Part of a small language model's weights.
Architecture: RMSNorm before each block, no biases in attention or MLP, untied embeddings.
Training: 725M tokens, 5530 steps.
MLP neurons of a small language model. Each row is named by its layer, matrix (gate and up: input weights) and neuron, and shows model dimensions 0-127. Each number is 128 + 32 x the weight over its row's rms, rounded and kept within 0 to 255. Numbers have three digits each. A neuron's up and down rows have the sign that makes its largest values positive.
A block is one neuron, or neurons of one layer that tend to fire together. Before each block is what it responds to, as a language model described it from the Wikipedia text at the highest values.

Responds to: Separation "from", word pieces
L5.gate714:169119145140112122153124178105072155114127148091116128087133123171079148131129109095176074153142128181110136182122142156143103145121193149112082167125110175149136102138142168127096139129128137158096077090124045120108129066109095096105110125134185164164126144147164157136107091110124111139113153167111152111139148075112171075200141103136163103147091129138201104154165173178147138089161
L5.up714:135107152118107168099127125097147155136141148116130089103144166173198083093129114153118106174073076149081108149159099166197142208182093145123168097129073083168113096189115150097095108117129167182154105132165050064120144145099122111156096123098072126198156102084151153128104134114119153089117094145081196075077147135135099081129069138127123168069144162175152113109137156116115157121122

Responds to: Institution/event name endings
L5.gate791:115095128108182060100068098101105174088141163096147170110149062137145110137074161152185086117178169103145186131120125142102070127159105112109066102115047114156142117103176093051135154099085124108103156112101152125112133179164134120092117204101164117140104098145100124135160159098110148133145139057105139075145060106174081113159113153150123154124077069205178092152165135115076102155103
L5.up791:114173166122156117146146132156087084153138142124108142153095131136143123143168125134136146119114104127120090135132139091133120064173119133129109114081106153160126110122226131140144131138092150126137149088101142141122130087097166130092064086149092152116136158112113133153144137119108117108163125182120056071084113127120102177179156131064095136140148088166145150113089114126153075153106

Responds to: Named-entity final tokens
L6.gate153:180127150124120125147110098110089125110135127118196196140114117111125053082074118126125055085140125163101100070110131103082158102112133132141142185052119099102101097151137146051144150125127127147151113126132129186154164124093152151124124074097107193120069117104160122135109146151145141181153085159064168132087122133089121106124108122155125148152180107117155118120100190191096116145123
L6.up153:108125124149110113104069081132074143081128137169049118071151069203117181124169090167138133164092152094153102099124086102071103133132083128124119131097159167077080170060142146182140145117107102128153109165077136110142133203168131127128075121164116193149198134179167069137114086202145170106111159085129133135139155076102168153160097123171166161133106114178065151159159117149127081124107
L6.gate191:147096169114156078131160109089119169156072189109123165152176112156058158145103133062100098127137138133148112151141120134102116180119113160131107043086049087156158122123124166137113130145140139124117128090105144173122161107174177175085169111067153141145101167197146131107142111140151165166091086146115148147147123091114142076138125119145171140116119105173200155133114153105135139151119
L6.up191:104128114159152128159224125090095097123116147135102121175134131100119100119164127118098154111111127148132115121107114083045129104079137137106105125165109176126115103126113106147116037055070079089125109151142121089158131068147141130177195167090095062068205102091111142094156144128077117188163127142140161133109122136111118170089120208084105188052137112115129136141114148125140106094078
L6.gate239:110116077126107156143079111120109105107135091111098124186129091156109131070113111119139095116161137070101188136139157175117126116085076145098076153112110129146182166122136206126122122139160132160109172128107108111140123139109073122094107108089143164098065065075128108250131112126120158165124125129110109107132069180104118092161154091082119156092186114150156124102141144099152125173147
L6.up239:144132114125108166113145095168071149128162085134079115127150162090140179077139119109089136127164119064118131153119100112091135091126146083107095140143170136083116079094110116151073111056133176133071139119127170140142162110165122139170137111183141194102108156118180133118087159144143117119116104103114066144111103215122125160152196121118101145082174160118134204166111107082149083130090
L6.gate417:158098128128136114108130112111103180187176123104151194192188136146157098100081147143097119113198074111094102130102191144108116107104085130131116101102087174145155139106210180112133124170128175130097171146109142143067119141106113185135117107135157145164172160087115113120142128091126175119150088089105106132142069158106210081118146118127109116113138127159145121154165152128082117179121
L6.up417:188150153123118118119160049125147151154182125097153172203134107101120123097081133223110103154113087122073129044135105050127123101113121076087119144168171101129147129084077093170137152084100076112080199148168203117125134146134152102127140124192109146099138164098140160101080120102056151116183138133076080124110154106188134146104128159110148103211148089101110161179122126150138122179143
L6.gate498:070123138142182126135076117121152114150104154103075182154173090162136067176176043133135183145092091087141162172065178147106083137117076145149154087119147134103145127114193066107097128153189152127115169145107107126051125074144096157089160155069162119156138139119155121204156089155121174112078085178113086123128157105082217119098095161214148143135153135127136126107155195131119209174129
L6.up498:090118089136153075110122121070118074122153113179159114196115135131143135167144168140100140129133145107152089160123113139143118187125129117132125066119136134124044129097140117164132098199171120196102072143139147150068160091126153133118144124119177159162133138089169160169109152199119181177084082109153144178132134139124173216080141128100201144126139099151133158094074159165142117180120
L6.gate584:138165099116145099117140101105024155156136178103161157130166116186137116140178165170120074130117095101122112132176126104158120145153136122092129123133136199067072172205148116114057167150102163056103153104155123185057173097146075169136137132126073168099112165121160119103121146158056184139103050105099141143120127128118151092097160167154144157108089061128122086137094113133138107165102
L6.up584:136190089130060143145114113089109119120117172188109096092134131202080146123126082136131110131138146110118161123180114132159107134114139085114139129173096145162124118094200112115190145175110103161120118047144154134118095122122197110049140080117108079109069049120144120075107100197151112120128216118137160106150180127116097099129191120097146156153137158159142174105152166103122144135154
L6.gate772:150129168096145121157144033122148102138129187134132167097176090077071144128079135156143083111153148102111123164159165154116098113075122124119169149082153190128068171162145125118161140083113189136144075149111162158128173105172133090091130143125163166142144211142059095115151148127173164183081151130085106199155113164194175103160143127109164092090087110162194114077125136100140159155117
L6.up772:181162197127124092104127098066183155112162157145112114111141164131100145135054109098156155089096109167153128164061118129093168111126086138125109141094148139101136124155176107098123121152127162145151089085124159083138100162171142194153108091160112116170134161143164116111122143162056191166093134083151110133092146171154139148214104079135122040162081107168158181148178136105134086152075
L6.gate1020:091119077149121107081150128088131141125113138109148144173130100136146080141091146142133104080102077124104107133155120097137043098170138088139148122165111158157076149091158117132116145145123101090123165154134130145037095129156111123106141112131108175116174108120144099143089082168094124153141154140175098156111098099094209118139067090118135099169138108167044109078120122157144087079124
L6.up1020:046130179167130113127144097105154098122146125117164124119211063171136114112141152106141074093155126153141169129047160161148096119111152150080144116135134137122132083089111105092108117133164188113110156126158131139146113141161144168128113157161174104121116118142173183131123104145118149146101103094085126087123144136135077137073147161102085114160131139106114112134093134136028124107087

Responds to: Place name completions
L6.gate51:140118078141138137146156152110177136181169122081160161090119159122108120116126141151154097111129120127087123146170130081083135085115091149084089138212143080111170122143150103055118125203112128140153085136125142116101136101093111151064083163160077127100141125105073104175080238159161110108116099133113142116106099083126118137162107151153072168144168126206105107079114171167096170107121
L6.up51:113111124134120177124143110136117162141123111072124147092103118123152143102105118134129147113165130136094106075170116072132157075135143081097121122181159044134085096156078100119198164142116142069109081090170191146139121161102150136115122094113142136064066109126150149152064120097184120108075150143083074116100131110114121158160057114088099098198135164193066131130099156045145105103128
L6.gate64:137090151139140122138185137110113143131088159149222084107114102222094084150129176101160108162103101127120129143179163131109096152058158061129131143141120123157182097123114091101141168140213140156141178156124138124188113168157121084120138103179126097133136113166172145205058121145138199133153136101117156142196110111150035117152085142126138111130138143145157134067109129095055159136124
L6.up64:136079119135205086180141100117128121146166098105126120144114119132157155089063108104090153112129086126118165083150145071083129092137117157154069140111118134125175077129128124127161166193174160094078076185097134196129132084166140111088130153104093149110149166107085138148154148063113138116138123124151114171064146086129163179115094145132100144107161183131137159185137125164111143151112
L6.gate364:103126162128102142185121137107154156146153095096126158147113163132110068160133074170124101071141135144071141095110225125061127146166130117176126120168149087117180114148141106144138092107150095152087132122127139142126157104078105126150104091147146103150178181146088152152062177185073115131150052106139106099113122080092163127091172101182139154106151122191134092112180172165128169126066
L6.up364:130132147169109122194100190122092098133074115132170144081095156153082124162125168125148137172121110151136129133223131122132166107093156094134118179125130127130122115173129139138132153116101111147100171090131174054138134156145147152106119142090098101162172120178159133172134198145129119080136161171109122117157143155076117177069138131102123195154125094098100113186175101097139175087103
L6.gate450:060122128160170106170118181094157131150082149124192119096119104211133096155060152071117103113159145144147174119163153187061135147168118158134061056118111112100167130111132083136132149114149127152144142131138118117159086146127164129030112142144124146126190081150129158210087158163118132084159136127198145140164117157105138111128153105140094105098132142141136147151171152161062141117159
L6.up450:070131123145140080129167150068087150167104117083152097058115111173153130150068133127118077104112147089133129102152125167081128149124144099143094103110102116105120076133078147154172135108142191104097133129114161102140120135152120085108111097152096101104137088119192142165113144178131120090100101079164145122139148133138087153186173117173118105093099141160131090126118103141086113120154
L6.gate607:117069187101145091168092105101144141193133122141149121130047135163109132118104144155152083183141144142142149056113183053080161121120088111119151016083073086128122077121131133118136142187125126119160102135048128103128041177200139118082138109131117137177131073099087134122111144117109152164150108116150097135133148118106132154150120129156175162093162107142145175136108137133086135093124
L6.up607:145143145149129164113070116152058118175121086061133120151152097163085101140121171116135166173110116144157058144136120160215149119160132178096180052109116139164155110104149136070106137122179151089142111108119094170159134130130122130111162126105169120158144062098082134153100143149107108136123141141093092050080117078127072134107136153074111124096143106148174140181116094126079123145077
L6.gate825:116046114086136130143186078103082125198114148143200112129127148138152094137127146159129115125112117160148143084097117169101046157151092120122136107179147147088146120111135099098084118139178119096087098155133082149124102079131141127119146157105096124176134117070102114106110136099092178106145085114111111172090126120090090129084138161109094125127103135131166134137110130095094134161125
L6.up825:188065147145173169134108144148123183134118159127171173109138152114079086133094083212078160113091101117133156125077143099104148124137170135087115114149079162159126137101114149183164127104118146152084129156080104166106118082078132144141067141134111128154147137086164118129137101103174112130103139073124139143147089171135170084157191144125099080126042121085110151178087144111171096158102
L6.gate931:118094133130134090155104071135134169121106195133066172137142156101121090148128132150088094068163108118217175128168151144105121161143157151141093091117160102194152199114102092118129109107132069072142127102116129132049087090138106104120132163185146115158171131138116126159162128091126176125107116142104148127117120082164100128139068069118100104152128157184147140214157131169150175129109
L6.up931:143056135137091132168164102102164162173137172120149107071134114148088097137125138193117121110129108109108091107068117124086133128105154142142121127092106122217104169092116156185151109079096136111137176119135114159055114083115119102103126134126149105158164159117165169132161200149118164098079152145084130164141144152155150125161138080097088121058120165148137085132156157119144120116157
L6.gate988:085126127188110112177120109160209089121084115092163145140147113136097112107130145092127085124087115120143159153175117142135098106088155154157093120085173138140145097169138125099070190147180118125102135110099123078080085147122177150107100122105165158165157150156094184095151157127115185170123116098145094148131127134136073096140185144131170068158128087162124124137095131127109163156083
L6.up988:123120153123107155122152125070060168124191091063131092077125119070101209121140059158154144173100140114149137140047068174160132061138101171118159112183148110149116137093148126146210147112137154126091106139062184154139110186153085135075083158126172084131159102063054116200100088155155139106158069119186128092126137080188097151151164152125102107116179174141116131143126078157170151097152

Responds to: Organization-type head nouns
L2.gate112:116112085072120101108119134028182137158119133205109171167118058110169088175135144114104186127205178064171105117119178123136134152105135100131090116094125131146126135139150153090143091067125206156069157139147131097176127089202121143101106110148127079126201125153071158116135116147113121069111087145130139161103139136109186084102158125138087180139125139133109094167116160187176167153134
L2.up112:170078112122100105172192092069078125112109167144176094138139098173113139101165145135171201075131126079122099181121106169139195153081163148118054198124167114139135103147172160109178119089095143095132200147045117148152149062126130164092124085169123127119155101106124134166131135101118111127142077132169099152142107127158166143123096162146153173152169137168112143174082131125152097161155
L2.gate156:178141090070137124173081116150141129104129076081165123164113122128153167174106142094120155117150095097137163119198100135173180143062147140144121161172161137111140153135103135112129142174140148123142167152099169117134125096052142093149160070128133062133081089148148097079135173146074125186138130163107119096166135142172133138182162140146134106219151099150075135102149200126108163155162
L2.up156:200153085091104076122086145132098090164142131169141135147209124149176074141113078098133122082123085140091163210131101114136086118124166100146108217199146165145128126146128112108142093113084171085154173176107147112108115146114118080117099150112131183142115103067136113135180165134135087160130133124095123146134142117139191161149150165199141106191144109105093069137085127114124124156091
L2.gate338:126140110092092166147169114107126170120113111168173115170142160082159165121104132169113171105117122085103152153155157148176143129092103058110183117147176143130182117148086098151187137147064125158136134129133134111150082108159126156133148127156080077170110149086097126120168085160105109092146161071083077115138143119109151144157125111126150089130164171171077145072107132131141112099163
L2.up338:070128131086094128127161173071167196117152105179131140151142118141137176119080154129121100150173177098112062159183137132140094138112096154166135108079092089102142174138081185132140145114150140111088142105106159142151120137150069087154063116128092133155108099085182134092123093201133117100135143057106163128095139161176182148103105119102117126134092148115081085108155155098125142129161
L2.gate395:119086160137125111156106078121169135103151097088197087138135105150135133151122130145192109111180139190094152134155181108103168123145121100115113135107128100096127115088160103110155155126136162097096140131087088108113152180134119143162154131148097110148133105089112143136169164174169128137148140103153110163109130151094133109090102120105133173085147166164123100162148213131162090104148
L2.up395:125112171132123115136139037130136117087143070079162057119103083119153162103117141177185126105129141113086163141185098088105139071121112083160142151116185094089111091060161101094140160071126162042069146132085177114156201144114134135145125121120117091113110124086115126119152161170189074120139111058111114144096126146132135160105125161113156151137126184121152145147093170082169123117104
L2.gate416:083139117143108117130140123078088105138154121142129130124107095133147084167070151117123078139139188124145141158125198190130092099132085112112141145083070108144126054159146138156112119064109132085117119124124151098118053146159122140061135142153141105174161027117106151118087129189117137119198076131099106144071136059122134131098062078143112156111177089192121079167185160096097132133142
L2.up416:105172164147103183152175112095170095123148129103060083098104136163101088136080159142096137091121162105155186166155123146118143071068105075135158157141090064144104084132170102122126140073088124091045141172109154112174110119156132135101127090157137048154165097144156138175151111175112092117169085129171089133091128111126108143087054105146112120141146107168153131101159096120156126132191
L2.gate473:197135141126223119123147124084112088109159114131123143159134156110114136139063108134141185157147075162151117158098115157149095141103150149153108146132123121150115156139180152178157129103141157106124169125145117118154201092094085195101160120115167168119088145112117138128150111123086107159154157080177121121121103154154134127137134160085143126126185072150143074103219149114133152078120
L2.up473:154183077126153091207129128092130082108198114125155070084133144164127143158127113100154138114116065117120098138138085148100115157127117148141131106161141095133137128077140103150167126111124095073166152128113156082144162135102124154110136127157106111075123085127144073156135177118119065135159111158138117116134158156120084149135141162071090129070196112156170131117163157141160107145132
L2.gate540:155111112152103170143095145102153141141084214101140128138126110171072104075117133100093181150165151086111144145158149113186107134137192125128144125111047125118151108126148149116131128102158148148118129090128148072158097144181120104101145138127136126159073090112099173167181069083117178117126171133079160135147102156097111070113162106159096217059100097120062076189151134136032137161141
L2.up540:168122171119108159158129131129201177128140204114101087153187113118117127093093142137087152098142137096090102153147101102160102065172158063119105186166120106133175090156157084129134145105172165125086155104108180087165093094170142123083156124136142122159067103110136139134132098128082148122103142076045105114173099081124097123111128148127113192107106130104131096140116126101071097184137
L2.gate912:120127115106233115157118114137182085165114136137132153170123063159172151114140146142115177124105119062121099157121147154133089068109056138141145145133111126137120136127146110061099075137075142078160155197171095094109100136174080114108132115107126084152089091128111084132120188134078154140104119107067147087113079115163144118104125175116144152135117098199091095092160146143080143122178
L2.up912:200149085144125112140167085151153114173134150126089104143129085167086146134105161096119212097120163082105119150129124147138110085124045153137172191106155126110144105138128070065104086093137103050140097195145144135124135125168124128139096133117111148154097100124093118124136170117110136138150132115049117119087143087112102148101095191112154153161146161149114141082139114104118107103152

Responds to: Two-digit numbers in statistics
L2.gate147:120169107125123179165138165124148137187156173136093150147175189168147150169156112084105226095183164115132156141101118122104213118115092148170139090159126174151147108097124108123135109133200088150094142147072149095090142113115161158137063146097148174130095123163198129160100156128100140161074097125143105075178155158111125128146171101165086122125102086162130109110164187142134191155133
L2.up147:128122139069149152160137150103086136095111134121130083150156137142124127187148077148150144134149101144100166122181099142079115086132123136148108075127140096111128136139100076078153161123159141167132146095096083075116140114133143090047115139085119197132121174126142140106131221122113073094130146166182115128122115166127147091143157131185146079123050090104190189123150163141108105071149
L2.gate271:105147117127142161131104132113113149116187149143143121109089211125173091108136040104132175089062105160136112117145143127109116143151063155133134179114113172151128109109161124145147147159090129105180093155130155140155091159144140141103120099065090161081123094131115178101138124160082133118134130141111111117146180089081147122151074127103119113071111147102191127109118148087127169135113
L2.up271:138164065127154116164085150131148142136157169121117171142155164126135064096066134121188107121182087100104141149151125112076177155113114145103115183159140136142145198087130146166122117153136157123125105120081105113064124103126098147139114130161121127177159159126116070110084130137084148170096125140081157138139151169059125127146054128140195110111152134123082107150131139140155153124163
L2.gate506:173135086071116123103158094158080121036118115114062137134183142138162112146144083167086152171086101124135117107091093105146154080119074164111116125115109129145112149098119130136116132112097103188132129136065130148083175088099092083172127143107151157129098139116129136108127109135115142033078093121100118153100098100165115161175080111200104143150094063160176134117113129102145086137093
L2.up506:092062174088125168161134088124089135089113141109141170080137167147087171124103145139109053152119106117168101124131132144114167086100137129122177192115096115142073109140138142156142115107124112146191205140086129138114101159147140148131153155153134140127120135130148108087094141131167090106121139225093146128207096182090163146178115080116174129154121130151114119080065149142105123093139
L2.gate533:129090131080100126146115160139174145148139154102147143187138196152124112123142121096132165133180105158084149142132176137153178133126109127135162110174132157116119135149092184157127174080140146180161116186069125069124134149139132145149139175110075120095172132144107112152146123125129144139113192159140131153163154150070122057191199119082113104110110095110103166151157133148098192111099
L2.up533:055171117110147076117092097066095141101118114143138126071174121088139115161119147121060150139137111132128119178057123186113117122132118149063162123131126152158163154138126156118152116111127183175142110145134168195117201080084117068158145106152229131125119157130111101104107145182103195100126109141086134175210073120119124132143076102238175130064144124166122072139151082180089152097093
L2.gate790:086097097064141092204092161089179107124090135101134122197118199117150180091134111132159159189098107136095103167140113149173209171100070121154158119181200088135175164139150181116168162130124137103068109138116137105078173110119165172140141079103116122103141085129091149109131185171088130138122120144201108150141023155172163110125170138148140145071102102157153120084153114157124156157171
L2.up790:116186103108135113150071141075160101120112156114188140141143119150193116073160103174166140184103094163121063134101090167174111162115090138073165144146130138117090170103156103130116162105103170177150141170114157123097138102144118150132094138143121101077132103092088078128157221143089125143115138170170126141187132114104117116166077184169138172139124095088115114089170139120102145153168
L2.gate895:128125083153113172108100112141126117148125162122172159065139144094164105143125123139202185136180125115075117151136117153181135141108159161077100136154134126099086197096072118131132142163144114110194122135130140141161174153124147130175122133091176123119176117112089094164102141140168167173143174126120145127157158102089109102135106144141165060125176104164120101126173104129119120163145
L2.up895:100141170119138191100138191084089104082171107132077103144111138108175106106138108158114152136092124134065140191081123107098098199101099071141132124115156104125151079164160094123119123137106115104138063117132098143091105117116125142148153160074082079139052066144165114079096126146144124099118090086146149127139072118138119146080102133122148129187138152111069055064132138147147126110128
L2.gate948:074150046051170148127078148124111169062144194147159128189176154111159137181119151168126098096111105127076111148168143187162149132136111157146121110163111170075185131138130130120117120170137117095139180123147135125117130148107149158127076194085103136116144141117166106129190141159074161145105215154174202117138079151109153057121154092178140144118078102158141137104135124141115162162134
L2.up948:186062141111064103155111129147088135182136145122151124070111117168133100086132137108130120163142131164119116040128126126093100120177131153124148121127171122144060146109134130110135168096169179107124087135111145189070106139080119086123133081136146165062140154148073143172068104116152132135185115114082139169169087106112081166185106110115252087125166121156076104184154108118095153111106
L2.gate955:116132140134089138184096109079109127161133124124146088139157165154119103107122079092132110145186107122154153210112122139126099135118089165088103188168103160073123120146136143115151145134159134153144123129104150135116100153067123060118149057125129130044116147164137144155085166139108148091151092157153151099173076097124048081158174106148114190105146070114162100162142175128141197120097
L2.up955:147118104137137162129090140062108097071182128109086135118152115169138104164088117090185144115134146109137093139138151086126169127131127118079148145043131060105133179100132090127161145115077110090140149158090104150103152140203123106093111083142142096149143094131137055134144110095061151187111141187104123190158145135139234154158098146245180173156118141121134061088141120145139152124131

Responds to: Name and date completions
L5.gate933:119133140167114160150135126101084127176116107105170166152079123141132110101096084181182166077162146183132132089099143143083118071131138139104096044110136106101172122154176139097116105153152123176061095131140084125094101139136123156071121173144116131136156122125076127129129130171113119165116124152135107081089109116190121171124090138109119180126109135119153136161077171140143097166092
L5.up933:109146161104131174125140158093067147185158081146091038124164093138088144077105099138127073156103073123078123090139132146177186140177124120114097127124103124158198198087143134078174126122046162198141098111141125120114120168081126115131104117162119135067081127111108158153156122163122141148053168156090108108157111145185054103198167157101094200143099093133129132147134128130174120146093

Responds to: Mid-word name fragments
L6.gate141:103097128098167095108100168153142182132115157162189120123096167158085091139170147120124069160144161169153149124123149094159099103107114157118154123108089069081141136133102148133084101090164126137178152176132114080157061099105129112069139181108072119100207109118137183104146114127182215100182127152117152117137111122140130108202094152118092079109104103173123141115113150195120143165107
L6.up141:093107128135129143116127163189123172181114187144068160072076142147066111172108176083137095132073118184177153138132159139131092145159155165152093146089144166104087107128130108080100168110123137093163090158178163180141177109210125126085086128164131108202162137165096110119130094117094124115135153167115143107123123140116120204140123106114142151106172219163128213175136153146099153180152
L6.gate238:149166102147128173122103135131128196144083129131097196147088159116113110175150120122076141119105148108141145135131092116078100133104193124121146111146114120124163154128117092145152145137108160161130213090157093111099111152054106119123102150131098099146103090191114075079049112069155150132174146127174141126096143102121185103124148089107133129139106104188113072127210143185151088138167
L6.up238:165130144142073131199092148077141140128123129119069132082180128152159146084092138164165118135116131079152121181109118190175115145107173133096128138140113108128134146207163107126091112131153188090133205185116187164093120177134152094133084139144118106100151103128115168137154174131141163105168141119077142074121130095173162137151161145114101056092149118152143055126081216137159098145109
L6.gate399:115115204141147156126101129163094161135119157141172115128131100177163073119110201081119109133128097144117124130115107123117175112186141133154079094078160149100139124107135098126109141198125171137104139121088112127089164131146133129122146089109145141167124087133123077189115140192130166148153092108105167224125106177169180176160066147171148092146144133128183123064114126120094144194140
L6.up399:134126088091132134100124153088116144138174126102136169116140163101114103134096077145073116098136143176184114099119096089117126139074116124138128165109074121177124142148113104097171137111153136155130068193142178144087101129136152104178107080137106047103092149136088181122107130114227141121070171068180124097134171122123119154099141095205157126100140104161087110142138141172126074111204
L6.gate503:174195169136162085196134122082130167082061163129114118166138152136163109076126142104160104165079131167154126141084069098147190169183176109118119045101158154145182156085110120159168078121205159114118148150116076156108119126112081149154099123083133149099135142125072170117135102140097124130110080154131092116126103150087166113116147089154181120165144154131123136083148128125124039164132
L6.up503:210103142147120114139124166122151141157107121132166075147130167131076096158113110126122134099051127125120173185147089088158112092170091168093161168190087135119201137148178089140104138140102153141151123136160084223088122108106123109123107127147061141172142054103127102106099128146124164173164143111168122080066122157143157127147139122160086149087147125117138129179113149101103099167101
L6.gate560:139132105100148145103086139128123167114074176176138132201140062111118121138085155140212104124131143097148123116120164207133140154156135097173079144094115155139139093166140095149047132119209158145109131099090107113130102141107198179142123153146163147178094117133097074113115105088110136107094144171158081087207162121157109170109140190094217105144127179118112145121149209170122159148154
L6.up560:117117087142148073112127114103104078093146174138175094167110201080120103158160114137091164139127149082130131129128092158115136149172119101156125082054045188136144139115142118101063100104208105131101097198150116098171130124178110046146162106175118138104130117098094136098137142111146101143107136053081162136071141103060134158170105182151108116089178115125121132078115122143114139178114
L6.gate593:150123094112122120108070147058133124096044128096143122136107157122138108152143190099128159165088100128187122142155112132147186092126123133168084098119080182177085180135126126092138106123158138116156125155131080160098152072069133140117138127122109143160168098099089109134105178149170120185168071188120155138195137086100157135172132106134168108112130183158102109100109140115089094164148
L6.up593:132142189153103110185125170139151107146156183146115095097038155157151120125129146131144128064113113095114141127151115137137123139165139146168114114118102085148123107146095152077160176134132133173118020100116092102117126143118094117143082112107167206142084106138169140126101145141129163105155157125163126111109105162145102150120117137127153080165166114201154127076114163170171115128120
L6.gate599:156117204072185056164107157164131181149162097154121169125143128142148104133107057122103145126097109140145110168096079159111065101109125074101169140116108072120149164102134135100131106125152177145157148141110139134081099154075085123152103123103134130153152106178100110149081091068135102178144151120140176173089152136108098125184097128111116123129156155130137050111124181139155081142129
L6.up599:131102061149082132120079162036094156132103166181126137098142148139111143161108138087115127080072151188122165097124117100160191157141130134160102116098112151173182069168110167134070098107122168126120074152054101156170149145181153136151123121142120101127146080110150158115146160132119146101165089054076124095120199124111104101103100120181152164150203147117104153124099114153093143145136
L6.gate921:142108161115122111143168140101146105098192118124134082119111111175170189095143137167079168145117152098160117123150121171096162157130128106141079130151106114113152098156155132106126101145120144137124148127103113179154126145112129145149141095123181083182107156130220113094110099073107062116149120157114172166108175179112106167113119128074121071154103106129115148148112148095167141131141
L6.up921:159184113105121128127171145138097117162109163137122097175143160163079131113119140133116125110176117168157186136072107130124187145162058089132098135143169115182116167137127133047140167182115095102131097175120109140125191190096108196148106042141171090183182160093106175147132107112086140099160083155153093112081117085137100108109086123118125066106192128139125114164148159180099108136149

Responds to: Place and nationality names
L2.gate121:098137115130103125131173150109154187085093097154165125108170097137160065138132125176143151115125156136156106107142143137134086207140075110111121161116094119133107133125124121126135190172114105095189138154111128093073087018092128095075134118117108134153077108085106096202081121169098145135137062110153101130121131118075111186142186127086143163183114086140118106133124108179166108146163
L2.up121:161165158145076161125112118163100148095175146109150141087165134192161079161133160096169099112154153128100069145101191139179159161114154145148126110182143165125107132134109079103101131101162133128168089134111133068133114118132139149141175158177145058163164100124110108119085127146143148130154114165198147122104151142084129149075174159070072121093147115144056108169112099126105145095054
L2.gate213:128112118098201142074097158141155078167115101107095117123077108130093089146134062111104119115162111133121101106048098099172130131115108123051143120131167036162114113106128120127139161150172145125139081098137162098172094158158107085085086141194117109177133120114134155135100141131182168143146154132148121095119120104169146163139149138182116126149132124162105124092074184102100123057139
L2.up213:129117127209125159126115113110151124155081096125081063101144088134116032097160070146102142162161128150129102099077038091118113147154125129095148140115143089156138105080125093142146161158178125118111120113134204131128150152184105077133116092200174096174083171130204176102103106087138129122155181100139114133098134126171128185127124118129131105169118082145120135070085135087146175135174
L2.gate239:120096119140088186168165104152116160119104093156110095154145151132124157121113104154154158104126107154087080077106102114147078158180107136150177148095142092165138129149165105141149133132154117068111140131049110180150136192122161155131165108119096116095169111150164179102134148154105148112136122161159094164153174147126092137142120124152115124121160123106180115140133141112070135085131
L2.up239:145075170085077149080142054154113186165140109167158137136108103139055154128121168143227148146115148168054088107109092112136100090147139119135111173117141088107144159161177062121124136109106129124109208139106122129135139112118172112086114108080089084088104114161146190057140104109140156133158152152068103181129146116142106103178078113157148110148113111114087125138124090108096151099173
L2.gate242:186088166160134127128062122102125212128196100175170128195155137172095139130061165163174084098144103100130170158120112065115144153165166091121151101119102111177152110140172161163101128151102116145189163155119142156012148197112156128117107082134084104097088077121049107140118155096077163079127145094150067143149090131144097144136141134159190162160096178129117138115113133173164108131055
L2.up242:147085153127126097124137105128134187157166053182158084180118186150089095156086161168153108114138079121153157101154052076102141169103149104160100115157125117174167153138133169157108112111132165114130095168134164167074126151089187151140152112119106118114108071121123089090090080121087146127129143107157120106139151150100040136095124138103122106197100124134153152140117103150148117101137
L2.gate302:144150126192204099071132086115106192170112110158107117152139154074056132129082115099101179169125141067144158105182117120099152156165096114136159067109117104067169180136226177158119109135138126122156117111141109119061131114111146156106108088143091151118135084153075128105110145168090153198119166204155165148148131129180119164147129147123112088141094121132178169114084119154134157145146
L2.up302:180215139187144122103142092114114157207119106178110136159193139119128122103120111162070219200158135129105139123127128110117113172128117104107122108128079112113136130107149157189130104160053126139136109102116141128105156181136101060147159130111113121115103107097063119099137109135148163208076151191150106133143152111145124124119144190122100122184094122083159094116111176146149089166183
L2.gate385:171136181103118159097094087123102150175168165152218157216138165209105068135103167155100141170116108137086105144111133077136111150183127113138154082172094170126125121102123120101120168152135145130128087135132110145081133165118173154102078111155082096096103050125115150075126194147145165152092159151138116139144125082131101144144107145123151084165146060120120099146103115175091090148088
L2.up385:150085166146128155119103082132114171178181120157216170206138152184087076149105178129143111193122119128098127146140147085127110167194126109150151108185111151105143123125128147104140162191114188106123106149109107109104111164121211169152111125166071104104111062166121150072155191128145143132113159180113129119170147100116117115096108108059140102137146090132111100152126107203089110160139
L2.gate836:127124169154159141172094141123170073190127123069076147141110066162109125074105119119118109190090137178090117142163151165145132073184123135146081172152141163096127136134134127103172133151137219107160187131146144183189107089084099158100102118134132128148155085155083201076121095135154134104138115096095079159128073111099128133135094168091131142122129063127095087109108151115127109151187
L2.up836:180151116084086096161090125098081080149159160091163135152143189153089085173079177100137157101097145175108126111141148147142143132136121098140174157101117192149129119152127106122143161175087164094128123159095155146160171093164153101082157108133053144119077134139207136132183111171113155087118157112091153115154089120151156121145099105085137106097104078166168097119113149141099161104105
L2.gate870:129118148174105120138143164152144065092137124112190161067161092154138119140130103124147155141101128163103166121105183167143094141107152152102071120167149110099143181147124128101099176144150147172139180139108143155133128096087126127093146150096059103168143119119108115134134142140124152106122103136059161145115138067134184195111175128139144149143086130148184090161071088160115146182089
L2.up870:183134121080132091121134079195118065178100155142120116150124117246103112103107111112170089155243113146114145160094125181155080119121127115117097106187125108081126107113124082122130153129139158078143122153179144142147120097124128181133131100153090130127133106057112109157136121188163155107106130075134090101113126122101095162078171118130138097072143111076107133159177097159110093120121